Part of a small language model's weights: 6182 steps.
MLP neurons of a small language model. Each row is named by its layer, matrix (gate and up: input weights) and neuron, and shows model dimensions 64-255. Each number is 128 + 32 x the weight over its row's rms, rounded and kept within 0 to 255. Numbers have three digits each. A neuron's up and down rows have the sign that makes its largest values positive.
After each neuron's rows, "fires on" lists the tokens most often at its 100 highest values on Wikipedia text that the model never trained on.

L5.gate395:125111101151142123145118097198131141068159148155115122104062101179125124064136101115164108120155112108175100073133197098110192114147171144138111095112170166127116128138074133074107123119166096143156112111168155182132112132163143101100143141162182124140122130169145123149121216134161168098161223153093093134118134152162157090195170093106113173119138113119113165155109051144111131080156121087138137058188117092061130115135157167093107120096132183171178163119145184114085139153120151083170057118173103081118126172189099090141176112153105172148121133051143188151146138145129137120
L5.up395:135137121099141104143150115098130091114100094064085201147108118094136137090155146091189109132102163095133094119105165096121150145128135089116110099063077200117163135123114114098124151107102137129138126132085133159152116087148082150108146070125153157123123114141063130149093182076044129153089110123089142127127073149132163116057172143105134159087121136139108145114191098123130124157156105124126202129124121107084115090134061206161173157126106161166103095083083200150082131132168147078107126128132148131078084207148113136159137126207129097134115071196153153113103162132118136142
fires on: "Z", "z", "n", "g"

L4.gate73:098151184152125146097162141160123158104101154129088184104093126124133159129111091144205135110146128141076116116155144112139142089140170130102107162188170136170113138063175135112161118117117121143149109120076205167106175080150132160114152218107138127114169162164150095181135147122129157122142155131124115159118131172092209135106127156134111148111090058153093110105135141174115140107143162112131140124174080161101119086187088195164160164141173170115157167136156132182162154078151128122126113097168098108136149156094151156122140114093118087096141116161089108159085214175128147166
L4.up73:165149139106139141078113149104080161144166117118136107154115139182135127122166134088138098122113148084141167128096129107161133173167142058207121143047160142184121104117127172193107131128113107171157177160144091132098129071145116200078190191188127089165073181069150092138118200157143161082145147121153105115116103127118123160147116112155122158137117141129163168108108122110085089096142162121187132098110204135136132133080115141150139117155134099076113153064139154148106056089136110105138128106116105156140141117085117137160132102126114136122119116192165166186105183105156093077
fires on: "ic", "al", "-"

L15.gate646:120151169173138170111145188165116143108111095136108163110121103097150177120176187139115105079099121140159119106171106117153133227102159148104133161133091168171111138124197145153086191140124100116154138139106119144135182148169131172152140193100095163143143095124141103126115158149161116056207172061088129156162156099168146132129161154084090145174137219112145147130127143079104164113148109147146131130142103128124182199132122127175135156058124101137162105083126078164134143142117092111146168113116187100163138113174164166092121102150111100145121133127087160138088153203144120062
L15.up646:106104117137127147106177112168094104170093111149137114112114113134181113081079155122114137113076117158150129194097127157126132129135115123159129119143145181144159133138099102181131181200165088129154078143134077122143175120133123156118191122164123113072133116103170177106146182150142160141211093138152077159158126093128115152151146150070172095094130124125141143175057151080146124170132070130110140150123120076166210164097133085165141157076104157167129157146098098173176109145139130084125144127098077185146161159151121109165115101136097078157133165140185088113151083201140173083
fires on: "m", "p", " be", " I", " th"

L8.gate252:101089174165054085140106161141152126088134117117112135134151133077155126156219173096135139106154110162146228126154093157146086115142094068136136156056099188105169088124146113115116140081154158109110052105114103065127088186093118145160122115160166128182084152163146176167164077128163166085107141153106099160097165107099156103223142065039117117155128125130116129130084122155097180133112157144124108102134182168111120130137166126123074137081104129137123147109120097107153149151156165102145125180132125109172149108171114075153187084133101136154122111076185095116095159128132080093
L8.up252:156123166156129137167122103113104130113158134166129095121144111149165131156094076073069143146111169190142109102117153092127121095153132085088080123121203121091117095132117169155120121136131116144123053080146072095194127125092182144100145087115165140136090212098109163101137069124189151149094165050131131151105129124127162162110073128133094117117152121123123135140177105127151126124074177116093097139121148141146116051114125096109139135057055119151098103133182068118136160146150209108134097098098153025171171159113180143110126133147100116096185093158144123117113116135079159085
fires on: "le", "st", "l", "e", "===", "m"

L12.gate133:100117133113160102081193120080089133138137165124143127138162185092190090133079110126047116150142173139148136112177130087174106185136162142107162071145101112175126129046083121164138127141078090162064147108128071119152180138162045152144176173111098113098133158107153187117119113116203082112131126124078084127116117124160155108133090135095107117135081128127086159113154149093123153170068073149135178124177169078157158075124117174132132166135122116152143180140151085161165190110157063111147138133086101129177163089197151111071152112141080121121106178109130134094089129190104127112
L12.up133:156093131063054141124132158140094098167126151137146185181114107109173109144085128088129119112164200163131130131145041157105088104145146123151113118140159123170157148036152154165156121164155077085061167096132093100105125142129151074137128176149134116085099071113132179150160086112119133122155104095152190111102206145093125135207117123139108123101125086141159119136117127157161160188055071149124123139136116124146182106151169058115126191141078092142124117089140095141135117162134156093113152163098117156192084148182151121173157083157140109119060168110142185123172132152095140097
fires on: "\n", "f", "p"

L15.gate673:155101090103095141086147135090109073151186137098178118134130163139210127105138134103129102117102171122117136165130150111148073107177120114113168139135129095168139160109176160105133147084135124134099093150117121148103148164106127073134138120139136157111118120100117116109092104098134146116123127148057109135141151131152147094166119080086146141137107121182094108108141134161164198132043113142135131127100175092152105126127200100114161196125122114159142141119181148138030172149165061083118167145131085172171125150098097136104171066165097175132097139131082157062135134060124119167
L15.up673:132137139055115137147108114116122104124129120109144156143099092130148138105171106163139173173166137179121093146121086143146105105083137147170142091142133144160179179148168140098119121157181144149129125101175152116100184126054102097137128108161177132129092071089133157067182176130139126110124108118100077198129112096148166038127101181052108143135086112180121126086127156172129116134081048065174141105171174189171114124089126156109160148086145142154154121112082100106090114149107118134159115172154154125131134153148101065075174193164095129121087087095110109140150162113128128130
fires on: "t", "it", "le", "f", "od", "l"

L7.gate93:097145079087113105145120101097129115146119143246115198102129152087140127168165138124112145141123086157172169178115144142090161128104157165119111072144115083184073201094144184157171145103066148191182132136107129139121105160125070197161096154185148129115159138139156118134123127154129104124079145137165135128179125140129163089098139123157156127142111126116132130095140088181108129147154121151139092134198103103133184067090096150053080097168051143147075084157175203118182092118129103117128156176127108125100059175159144077092064099138160107141149184120154159119129080113113117145
L7.up93:129090145190102140088132131124113083090100099152161107104141108118136175115146122117130057133126101102127128138191135104083155086112161096149126059131087155138116187124150165161152117112140123156163100103159050107063115120087180129149173157154141176126150126121152153193093090156156172164143146153092153171197097120123136142127148117069160052127113099163112134111090123123106134100165245108137068121133113070142100115149124145136075128011089121146097087153154188154157106158108097155105127105113176093104154134201123147125110114145168120132109117093131147110112129135166134120
fires on: "i", "e", "u", "an", "ing"

L7.gate596:124157063125141095105174167118110172180118049082134162109154159133186098146085147138094091123157078142133127140176128061110113125147097117145119140168081144111091169156086137155133135116114153103120108158064061153142104086134111087086103227055096132097072109135151133095079169178148109147127146126204085164137179127126138085142118106124144118100107157094088153170067139124079143158128090111241145140100073063128168103141177145052125128122118087114106151136058134181127041113098159138069153150130107072115153141180126064076134127124099130153146139126120151140166154117134115143
L7.up596:085104150124079124102117094143128127152163109084097143176130205111138091134053156067103144165200150133126152103132144097080117110110111161144139111104106131128071143143149075153102202125119141135068143154138160156096138119168141165123178139148092129111065137141134117121122084186113067048144112168136150100130123106127124149096127173159135136106072095062140102150120101080128098088152124153105116087119189114160109145179156113106027128120192093146097153106117140149104133114141180148100123167129117159179132159176145113153071146123170139086141135125128119082106175131151138141
fires on: "al", "c", "w", "f", "an", "ing"

L4.gate612:139115216144144194177151071179121144096144180126120142132143156212095142087204206105108142169055126088095108127116129175141137147138076155145208087124124111105147134117121072130137110104131174121061138121128101069138132182137064162112141086129093102156130106130160109127113165123098133147128132109079105099115134175185154070149128157142106131112110125148155063158069126133137151136178153179111132127093158101190131115112116124106149172121112104114151160157150165113149172139156065051134092133082101095152156188120130152134096117129064133063062172134148163111129133100110076125
L4.up612:103123101099157053087143151162149086091136116167115169096091055157126151156148080166110101080094157132106117158074100134148097120169114116188124209092150181125138122106097134137105167116110126126139114144112082144128089181153104106116106146085132080016126143111148130161129076090133144179105054129117088182078110137145116118164136098137146142195081116142172086143104060101119109133110163099171045169115123128131134156133106104174105137155111132105122090159119136093129124169119135099131116148112136152122088093110105215134143102126127135130138142196177161057104149130150133118
fires on: "at", "in", "id", "a", "l", "t"

L13.gate36:150113106130122150084202145095151154155124114103119066138144110143129093116159095129154148104100112142104116155114180139104109082151174090133100135122049150139088128099060087096143075127158137105065145068154097175110135155110173098132071185103153141125109113146094155125119133104112148115120106147136170095165131120113145046086116109113100142095103078088090112113177143088117184101124108162155107082106178177131105121123113088059142143099149103183115166151157124109114144088136136163149074194148168142070125172129127146192115100101078101144103092133067089119121167168105092151
L13.up36:120088121202123149108141163143124063064106129089104203109160110189131101079087124062122092105105092093148079097117186179132129123103165103185151133181078154035167113091076088143104151086113136123116115100151183089116099161146146126116165100121170115141110145122113120054127150116126104096064152125122164072128119099104109153094198124060113111139130092113162159053153079098108126121162163108131136042192125126103113136147141119097149110150169128125150166095134107149197045076142116086115157175129178198140140139080156126125153101124108146065141057167117110160083106083110138068
fires on: ",", " and", "al", "ro", " E", "ic"

L6.gate11:118117106131087089133152131136145116104119078118180099125127149104110139128138135156116094203159130082121132152143075116186128122099074193116044149162137086080107177142140137127152115116130085118074138119148098095084075170060136101149125170151129186116133136135109113094145108099130180060145136088216177113099103107125180124140107081166185163111123122146117126180095137151118157121094116155184132089105184134134196136157110171128165103153149115183071116191128190173143066105191132117045168088085109104109123160110112118104089121144100126146146122129155125187090096060100120163
L6.up11:145142147064127127147106151119061115052170195184181172176149164138104099125148147142141173131136073139123157118149133092122163070150113131123150145125125108098139109127139121144129115125147077160087122148104137165159120094139121161121086162151076140104084154166161084133143125124113145093148073114106165127061114094140126185125155081170127127125175192184162162149126179134143117118102153122061102154167085201109161130151140136108145035143122063157161121113082187111126130170094157156130097168135141119132131084124123137113073135103138110178140127169151138101148119062070070153
fires on: " or", " and", "ed", "le", "or"

L4.gate208:133134211104139182105119116123087141102133182124107131120074157104167110106108121092111141068170183114184123098205162118211157161142112084090174073107136119111134142099172071112097126090125122184128072152093130068162106129130111156120148103179103129106112130160148125115139130147146161090095200074146116122117119120153161117133208184083131115138139112109111088076095138178101125139200155125127169091162116144103095121179122096117120173120136146121113145168176125159131121059153178078123129149144113112103088151183111132145210162114091091112162119122124164106180124135140050155
L4.up208:143150218155160109101080160110090090160121128132171163108125074111086104141102148091116179097193149193139132145084125190128172144169145066112127145064126111126145116047159095103104092117174158105085107153106101075176127159153163133122079120159145171132154159139147108102096174101081149096083048135119129187092165109111176172153151131165133138147134127101106095121102117135101119169092157085122158114134087146143107120185116123212113117171092110186192194133090117083170127116127137082103130142081123120133112128115144181161151107151132102098124096163157130117111135134115027182
fires on: "if", "l", "t", "ar", "al", "ight"

L6.gate221:145183117139132154089138206087195149152119121158153120176121158115136109083093203142176103074070127111094128150159159171118113094163151144190169127164155125088121134113097124093148116130135125102078062107156069179154116182101165092148122172087128186098116127137110124152112154120098147177163165076143133172166090146122130148108197115103099200126155085120132135088098091116189140114116103088085083061123130126116086121102173125125149109109035125153132134111136131172126101155087131083096141159092201154123102066112111111163140105155081117130097120117190157083098142170158168115
L6.up221:130097160092106110164163145083138135148098084140229088113140122102107151088120148110120109045137110137075104125178132152101126132119107090172147072096124146076096126147070171166110130138068137118140140153126134164145111088116127108136122115083088188107154133114133050124111131131080159085155144122087107159069108108113146108154067181134131128108127120136130186133159166088131070121084122137182155088159054150098163148118081184166115118167085136144136140125136109112095117150161069148090145083153111110168184136129173135195222077117116132122157157148150097109185084138087148082
fires on: "in", "ot", "el", "ber", "ir", " on"

L12.gate375:131126145178092151130137139099118174112073093191124135153114128164128145120102108172159153101080115153151136116102159122116158077134132167122131058160130204149126118121080126124087181126082100149168140105113121087114107116075113132141087102106137124123192109078115158116132128096131129119085094182039133184089188133155131146158086104115115159115131139118117169086112159058098115086105142100141177115131142161126134035077224113120129146151089152100121120165136136089084143215170095084119163138069079079131150158181103131133154151123137135145097156121110076167104102108139128143
L12.up375:071100099110111126100122087101133110080122104136084082152134083121112117151119086161107111149132162114095070143117111130093141122147179119104162161121142140117128112145152177103146114160184121161103096088091070114173157145135131136158035119132163102122126163114083148128150198104095128106082206140168169148176078124102126138098111106186091182079100195105142116097093163109102150147093099143156159094147101138058102104097221158115142117131129098085124145136188126127111147158100149132147101168143137149137133125181161073160155126163147063143100081099080098176137144069103096137
fires on: "g", "ad", "i", " A", " d", "t"

L12.gate436:130074122153119118137125172132144107146098086124144178084116136148160149119165124139103114155141168147113057126157151134150116089126145116145112110139143126108157167106122128203158168163099070111103164089131066100146111196118128090141169152182125107151115170132152200175133061125144112107143147078126108130132122140122168107158115064141092096128097166160097136168104142125174130154123159213112130173152184105114201138167143120146113146115125131168121173162153136160119086131153174202103132151110128082153092128107097134132144134166097151141112108111126102140132168144136105119
L12.up436:130125125102109138097189128051131119107112127145172179172123108095208116104194138120110101065108173129131099117085111123153118090147129165118076108144153137085111160142128093130118193108096103122143114129139112144069168152126136098052108194185126130139095109134092135156160101122086169150161133118162109087215139161161133166179123128147118152157131148080119181166129176134104113191143097106140081183100148162101142144112123044121072089102140139139132123132122073126130145157131068183091141174166165195156121133140144117161061106166138097109097086134088129121157101080142134158
fires on: " c", "p", "1", "as", " C"

L9.gate677:120094110140095155135126145149084149101117039086104109136162120041121101058148235094115114158126105141111199115142067119124121135126174119100136061153123111164145108105124156193115104164152096149113121157117106139162154151123111104124061236136176144141089136158153133117155101130106059141128162148110127107117119063178132191170109122106050061165176130125096106148172129142133110088107086169138156096143135099141191074093104101126124151116124114103118129094118097117134148168086113104154139122035105083106097173168159128107112129134094096226123168129113131147090133114147133109
L9.up677:128111088094099154121112135151080155081109038081148100120208103029120073047130231097119087178131104168118157119134060122138127143133148120131123066126123092127130111129131134168103104162153094105120134133119105156151164142123115105140097224109162172168118148173135149127187088145100089135160140137113119111100140065183140189174090113104050038163168139130121121180153136143125103086127093163157179112118117069131175042100105115151121128117130122094102115087089118117146140147103126094142143135058124114096098198171178127150108133135090077215117132132139141127092146089138122121
fires on: "\n"

L12.gate566:144161101037166182091162117104097151129119095105072098122144047103136145134142135084166090085100101053113117117117094091060137061113133128134140099181129143114138095147139158190117143161127139126135115105110138087123107109102114122095173088137137132108133077124162127100135093123121117151052107144129152112158082131148137113191109150175163128096097169094130145162148074163123169187094079090121104052166097108122130136147090172072103187125147106124121167136175123121121088106106147139169185155145097112164124173134136084152104130155076087149097171079030115148101113173135055147
L12.up566:208117064144068090168129135147131175147150100114135136096116080106078047104128099144119072112080123117132102177094123132120155167118163099192092144092106138122110146183101133128165100122069078146151142166132230090112087143091142166112082087118175114162110183116177158129076092163128120157090092099105180137137155114093109107168176144170104107122133136094152078165122082110238160158135150108117076100145102139108089117100074106098170160173161111079130162111185110140089096128167127105116105120178137129156122122123139109114161170118087127136073145117056104174183110151152122108
fires on: "9", " ", "1", "0", ".", "8"

L15.gate283:144163150155162110143192113100105153173082095180172095069132074067059128158098107109116096140132104105077116084100144082153156123117147107133166103129151132147166117131052170119112129154122113118154105204078111189172087119115129139137143140145170094109136140140147131119139127071146169137096157088153138077154158089111126132164156111123127139147043137162171093147169092156091149135060178079133121099141142060061101090124130126050093157106120145123127122125163175122116090115121087143125169138152096148167168150140111074095103140124120157081100132113083183190115132176057169146
L15.up283:165188088087113087186139120127104089110137100177178158128123100133139061103149169079161109143089169111148102150095068149151162124127161124125090103095137072132093083134152148144133158156140139139139126064082134124088080123181158143172138082112137063145130146119111186179093137142101119089084138112100144132138142120111097105168151100194133117172141223134137184155126140037152105111148115133123044090144130066116168129173096200084169112166094124150094130076137117135084167076164136138108111115165115107160094162150113094158135186140098168188118095118095125172101123090084081179
fires on: " ", "g", "9", "1", "0", "8"

L7.gate436:127130100095142171136130174072114124134146156064119180172180137125161184123135191129117120160191093146136125116105164110080132150108129158079100104146105091154138094123128075091074124066123094151162160149129059134097097137153127117047096209071095175157122136120114155098122221120124161095099171194146123096148151103117179102154114130097109111040083131112151175106100106156090142113177153176194101115147144178168144110133219139114085146148096117154122122107116128097119207149144109138096139121105126140174105158140032135147089128147091136148136105109163116142161111126091151102
L7.up436:138110142069148126132127094130130116143134152128136112107188163200147164169187131181127133119115170107193131078125155101195122134121074179101125131094143114137149169111097121035156116154136162125126134173158153081079145167189120085098162255114123114124139165155130157157118113136164132103135136173163148154105118120111098046083105179141171103151134095116124087112173125137122126095102147112131122065189085207099088128124137130158087166136158096138107139097104099132173161139143175149114111166127067084129130183112140141168139141152125166100118123105099095105124144172174099147
fires on: "c", "y", "f", "is", "w", "e"

L8.gate213:095100174159104093153129112167157113162116158143156171121068102165113108142179198161085072091084140202129131097138109087138140131105098125152134161160111122124143111158089122136129127138119150111168186132137085152097167132137127111157126162076129112113110161139140188161155243171100091124075118147121078064169144134085168139140146116105044126163127075087140098121116198146128124108130083068179126076169126175126144126120124121170139140114092091143173093141149082110105137119139149032115137198105104182106122140127094135155129098101151083146093129150113113103135194185168124168
L8.up213:103164165110132128140197131159076105161134119130145161136105181111142172141146137140117115097132143070152131167143112114149129124151101106172060142084124097098130086088142145154168109109117109172097154102110186168130148155111103138136172157130140167157141173083074100119099139165112119134117174158063157132045119110146125099183103156186145106129194143039122121093069188050039168085149125111101111136079135106183175124166116092166139106152158170138177122028150170116160118128142168081096082086159126158144103170133079050172091120142116113143144099159145133210145099128111109153
fires on: "i", "ic", "el", "re", "ul", "er"

L13.gate531:069153145106115100136135130110052122120143158137085186136129102124136168167065119143153118064079071139122123114187103160112099120103111132121096110117176108142047142167150136138140119120118104174147091073126128168061140161183078165119155108130151173112115073136134134056159158106088115108129113147143171138172092139106090110131133109183105171088148124128202140149119106206163112113147099128159049105154122085135166113122129111129116122170133112121127083095132141117145143146134064117116086173086170116110106128132164008102074108101110127135137131151092081170071066177139113103
L13.up531:127056109116092094143175104144071132088133168115123181117070142168114220133142121100164103098103155134159126105176149121119120081111195112138156111115190122190062157139116167093159151157092125081131104102121108182105172092133115223161113089118105132151155088140169157084106085125099103086136102124181108094140111098142104156137146145164126112118155129150133164127149174194142119119123124127166066100132100120131166088103135124117096158149119099138109092103182108115141105179038152154125099102115126121150155105129132051110092149129132110169196117166117099237111099171144100109
fires on: "i", "th", "s", "u", "j"

L5.gate174:135095168167217179128140110120132085165133130166071085173095071147197141122139160126112088117074141100137105131098086131120133122101139082115124151159125097094126115163158149091097117188146129125153152082155120162108097177093188113087126202125197129144156128205137146163108161053231154144114139082122147076140127137170118131159130096127115177120130044185179107131147084116123182056126141107176152181131184137103129138149151047120107144143163119213148182134109136161102149115158124108106155134075144112097124115082135102116143074118122171110102127074181136102100115136089152138
L5.up174:123122073174115176173137087140104113145086114130123141150116096124072139098126170125158144099112229107139138105163187122200190096071127103133132078143124124101143135094085154099110176141149181099138142105153113163105138176160123098175154077131167090123136121174098123052084101090141097073092130112116147190117048055157156129093135163104139139103136135141105122128134105140068153131107113161152142168082156126065137165091103131125133159119180150093115182120105148079134145127075123086141160124182118140104119147023151111170126127112082122127159122200132133136112130147111089085
fires on: "n", "ent", ","

L13.gate275:166121149114152159119129082179143143092066098113119180128177131120081118138063165072110115177112105155174139149103132151147130129188169127143174091167116120124085136116103160141135129104141125051112081142133105132111043136187100100133121115165127153188127141143099136060094190092121087108113137125173171108152084091154156139102156130098138114120090112168155172038127161102147080115140185078170116142170236153149076125096125117144137164106154175138130047118132123130148148153155072098137154193103167112127157168106148130096125111170084134134139086143182155118123095142141139122
L13.up275:092136079168100148109102172142105166092143147109152187080120090106111119193120166146081137140075120133083133171151172122149116178089131172126106132178142067142045153097127167091061132121168127098050137140090091146114177103167092091076104129085159169151112095130113093150125224116147091199141100184178080110142093113149150132119143092149138094121099117166104149093112099137135143118153171156170115155097129120100164195101106139127102087150168151123128126141102173155160170153094175067152156117147050096135103149153090109164141101107105144150160143158174070196118152123139117125
fires on: ",", " a", " the", " by", "1"

L7.gate488:110198132148150105100099182108028170153118108169070167130128157160092117136088134097143097125075114112144147153147068153110133183089133081107135116140096177070146104105174150134037056117144134090131127113141119158125113121106072191137086184080106071114114110102113126076107167103105180166158139096144114139084136113078109134149090143112082150119145171154114093201037150124081128140142105102093173156113120133099159147138109151092113122122105146183100123178155124152156130189111086129094159112074118136131133141148108114172086095103097140132125146145113166098151145114117079111
L7.up488:130061114099129101081136145128098097167138101128105147126115083134107155082110112055153167094144168119128138060149140105182133161115052097123133168037126117158105134136146161124059149053150078079113127096125107134148100084096126092113134124104140054085148124127132113128108180128136124083151106134117149096112107087106149123130091131214078117110195105174166129137106090084159169157172104127136120126100146099151156164129104065152083179135137139153118101120149124090143106150091162142146136128118100175198102156176101164135119138130173132112151085171125060081163083114117085113
fires on: " of", "al", "p", "w", "o", "f"

L12.gate666:083146140170145123136169120131140128125062090180150157141077145127154178134136128156189134122101140182055068190136159103130110168124149137137137115135146111158157184082175132139175137087194154126121139119134143098070149110080147156164141158096140150144164139157138087102086139051096127168168132112171071119126102092151129102135099129138115144121120076141139199124140139092127174120183102117163117076185122144106113144158113102124132140139192143076061097188096091177145099076143185092101121127071121132171138101124176151119168162132089137141166104109091080127200145089102135143
L12.up666:078094109125119113148124101085153211155139069121090145046074159167102181116123145106096151089166122142211088109105134121153175143128118070174127148134096168172117083170171124113081124095124123127110139141129098103087154102133160160077144156122176102104142141116115069079168150158138149107137173107167180129096108143136133152140156207164183137107126143092074100115156113123132141201115115091141146117160150148090110145170097102093149172118121099131043115168117101078127125066168115123130183152023116079087113073164073121118135146130133163180125066110094145150123115115125118111
fires on: " the", "e", " a", "al", "a", "ate"

L9.gate157:171115108130114182168094211123138099149141071086107141103142137152138139134076126145170148136140119104135179158181049108114126132155154140155139129215206132148106150113151130049136166133123156130176110129122161130099129125117110181122165181134092093125127101150159111134110179135073171121180116134123195131110159131084131134160102137133107072138112043071177109100125171108112165078103073147088165092164125096154208113147100181137104145150097117177165149149133122112059141142101129104121107116094075109177116105083117092155150140103116137181091178235136133146121132132123170094
L9.up157:158179085064154151097088125120075108176160121153110117126183122104116156079093138149108211102152109128132165141117127147141171198084133074115120122181159077139071087124080137172097095108127105118151169106107138093100151134090189123084150180117131111126093054139125166139119151118112143078163132093143145197191113071140143137113148141131110189155102159141188165145155112127153119150087117069127134133158125129162210169144144114100088118177124164096137189089086079121099085111132112133161151130128153124133163128127192089141152127098153147176170126127082094093163123124139090114
fires on: " H", "oc", "al", " h", "'", "H"

L4.gate325:082181157110154112175117146094068165115118111106161096144134110118103130132182157094145118167162129135081181106155157180136065192129089130101124142118127113120173134160093160102150157123116133157150162092124146120146122093105123196125112117116098149141144072112135172166190137125202120139131227157186085116110030093060107074144122094094085070102161057099167145129141109157132113158075106137121167183150180083099133082182090140127128144131136131165078121147157116157147183101164134136099113097133073088156134120112191125155170146111118079136161129158141052120151120070104126075
L4.up325:145102154092131160107122133151140147086154076082133085111055159070090071142100073076171046152133136134152126092127145174145122159125099090139158213137152130113120119104116137174087124100170064135146120143146118100184134168141141198095178121130123092098096167089114177123153137083224091081113074144100137126121105096099146134200082079133097125147168137124114100179140102064116107058103167092148135156086152106165077133110167091108188091109147148122131168087169107176153170115096112137153105145076150164168144066104125175131103115057148092068136103192133102146115150109052186125
fires on: "l", "ast", "st", "ic", "er", "all"

L5.gate386:085115097109173144132105152146152114098145151100129111102098138156148094108125108139116095163149144112117111114118087092144112158088173105144075133157130133157120117098140087126050065073155153205111144134212151163134110063123179124152134110120116097126167104100154083146139087135071129108174096110156170148140175140098126116130130164111113106058086089110191125113122142150113183098167107106133148187067129135157111124148107139195085117104143146185133119135160214127141141038156102048087076079119081152134072211150146105176172155146021111126088094134079118137108156092139130146
L5.up386:124191119102141111113129131202090171129148166123104130174140114133143146133143096146127103148202140112121084149164158118111098178120133112133146087119105154153148062117113103135116137100163121219133135098200171151139148108153176135073134120144117128143137138117177091076084143109109138132100145133123186092157185162156117149094182102153094087067124116140203113037150168122111169125138146096167120114120132094135129098111131148151121128107139106069065147100109146145122092102161169041077157150150105132234142117107116043121117169147125165106190060106126135125164184115153127100
fires on: "o", "al", "im", "ur", "ial", "v"

L2.gate434:138201162159095163115141123135057095082133086113114139148111115084107165110203100154145114105174118098163139163153120133125157120136117136152169067124108155113154146135121201145201130143115138097129134174124201083150163193080164140094180150106135144158108028166152133105164151121101153140094133146143145141108143168085139121111139182087158131101082140140137182062088170127064149108083131113172109157144133086104150095206077157129110128105111145120106092168060124156094146178101136122100133118116123106139136133094161141150121134103112153134110129080141162095089242118199095128
L2.up434:170116093184099136123095137110124106145156143093157119132136192093152133088163119160140109100129179094173125124131173170196124132146179113160236147128120158153152164037133125140132130112126107125148089130121089137144076094106101089090040088181138141164146073100136166097156084212093087157178114124104194100114132118117128162148131133063119109147109143108131122125140133131150154161106109142041080123103126130085131147112143115135120118099109145147102156126106113088160084090146124154097145107072133079117167084124154130154136198124111156147120110157095103103130139066156130112
fires on: " \"", "\"", "“"

L10.gate284:135070106128170186119188099113106160152090153140161192146138122120173106145111166085063126142121145116132146095164146149140101142203179107135130174071151156142124119115091149105066138095083168109117184103150070170062145142192141118093095148175126122137133203162153143181097120126133132145137158119162124110136162098141128138177151050128076061112126105147135147170140088133147089121129112165152122114098108088137124101163133163122106134122095114115191175107083143122129139090130131100151156133100106147092189117120165033124093064180086127129157124157133121178082172132150104093
L10.up284:120083098139154083102137103137098135110110121110159159149126165171129116215090158134157132125145127088156146109176144118107159188143126105126148132125143176143103095151082227114131169111116063133080145099147106131158085144114145106038159145139109133111113150091133161161168102115039155135087166112105110170133153103150162200180081131157096076144095133134150087092143165145162116155124111131107144093154083103112169089139093170161078194189104150107162154123144140145113144152106189091146129142108083176114101121146100074135133093133171132136154117171076090204135164201119064145
fires on: "r", "\n", "c", "-"

L13.gate623:158106127105124123116181164141150146152168091154169140124191128144045084087058150114145092139127147123146112157106065124108173121148144111092109113094144155167150153140122174139146104110131159215067111058103091096156063145104187083077161154084189092097096095151176132142091144101152128136109126048118120105161111086093154144150165138140121115069124120130158071148118124187091088137103161108108172115201166089120151127143132111128170145150164173126151158110119134138066118144110130088118150109149146131215122114094154068122184118163099163152104107121109167098131071175085072156
L13.up623:158094057088103064161147093187135146100141122106093118125164078160168089199190189122110075158155142068119042087126115094155119175118184110177137108152125104112176109093134103110165162109115071132170085135165152130162119079162121103181188141159095115131107095134148118096119137160134135137203138158151209098116232106143147098145118118162118102125135185102187177149182106075225114135123089108162102210215120122172087130119145166059096128125134103123134175107179102074093130131135122127125107116140144162147173156118136129129115123121097164128129132125148133098109095142133159129
fires on: " ", "1", "9", "0", "c", " c"

L8.gate225:157105147115072088116091126103121153112107131121108135126120151133150135140109072169138116145131178141130194174094136181116109105148125131116192106135165124193130129175147105071043144122124154086146119032122122155122103111151120126146138120077062089175188116173167148154143141076130114096070120154108101079196154163137110103078120110147145095088079168115098138080134131104111128108127150163125099171086147161165104112137121109135119139085095157151165188118096091129081077127133123086192115133093122086130101098123152121119129104163157169114084185097149087222172132131222097122
L8.up225:147107135184152105187140145116095125133128151124126113113096107120170106159145136130151168113189073147114137133136162114193186085150112063106142120155118101157129142182100136102120188182122146136099137132165109131116143172137142113118144125170170155122090175111039142139108175124083142114151154132103139157164124143152080146134126128103079138146139147108161098074122177110089142033090068095138143104140140149105099119148138176199118122126091140144144135163133106086198177117133124119135169132118114172167146081157161142190149156178139107078168117103098163197121088094176111130
fires on: "g", "i", "her", "an", "ation", "ion"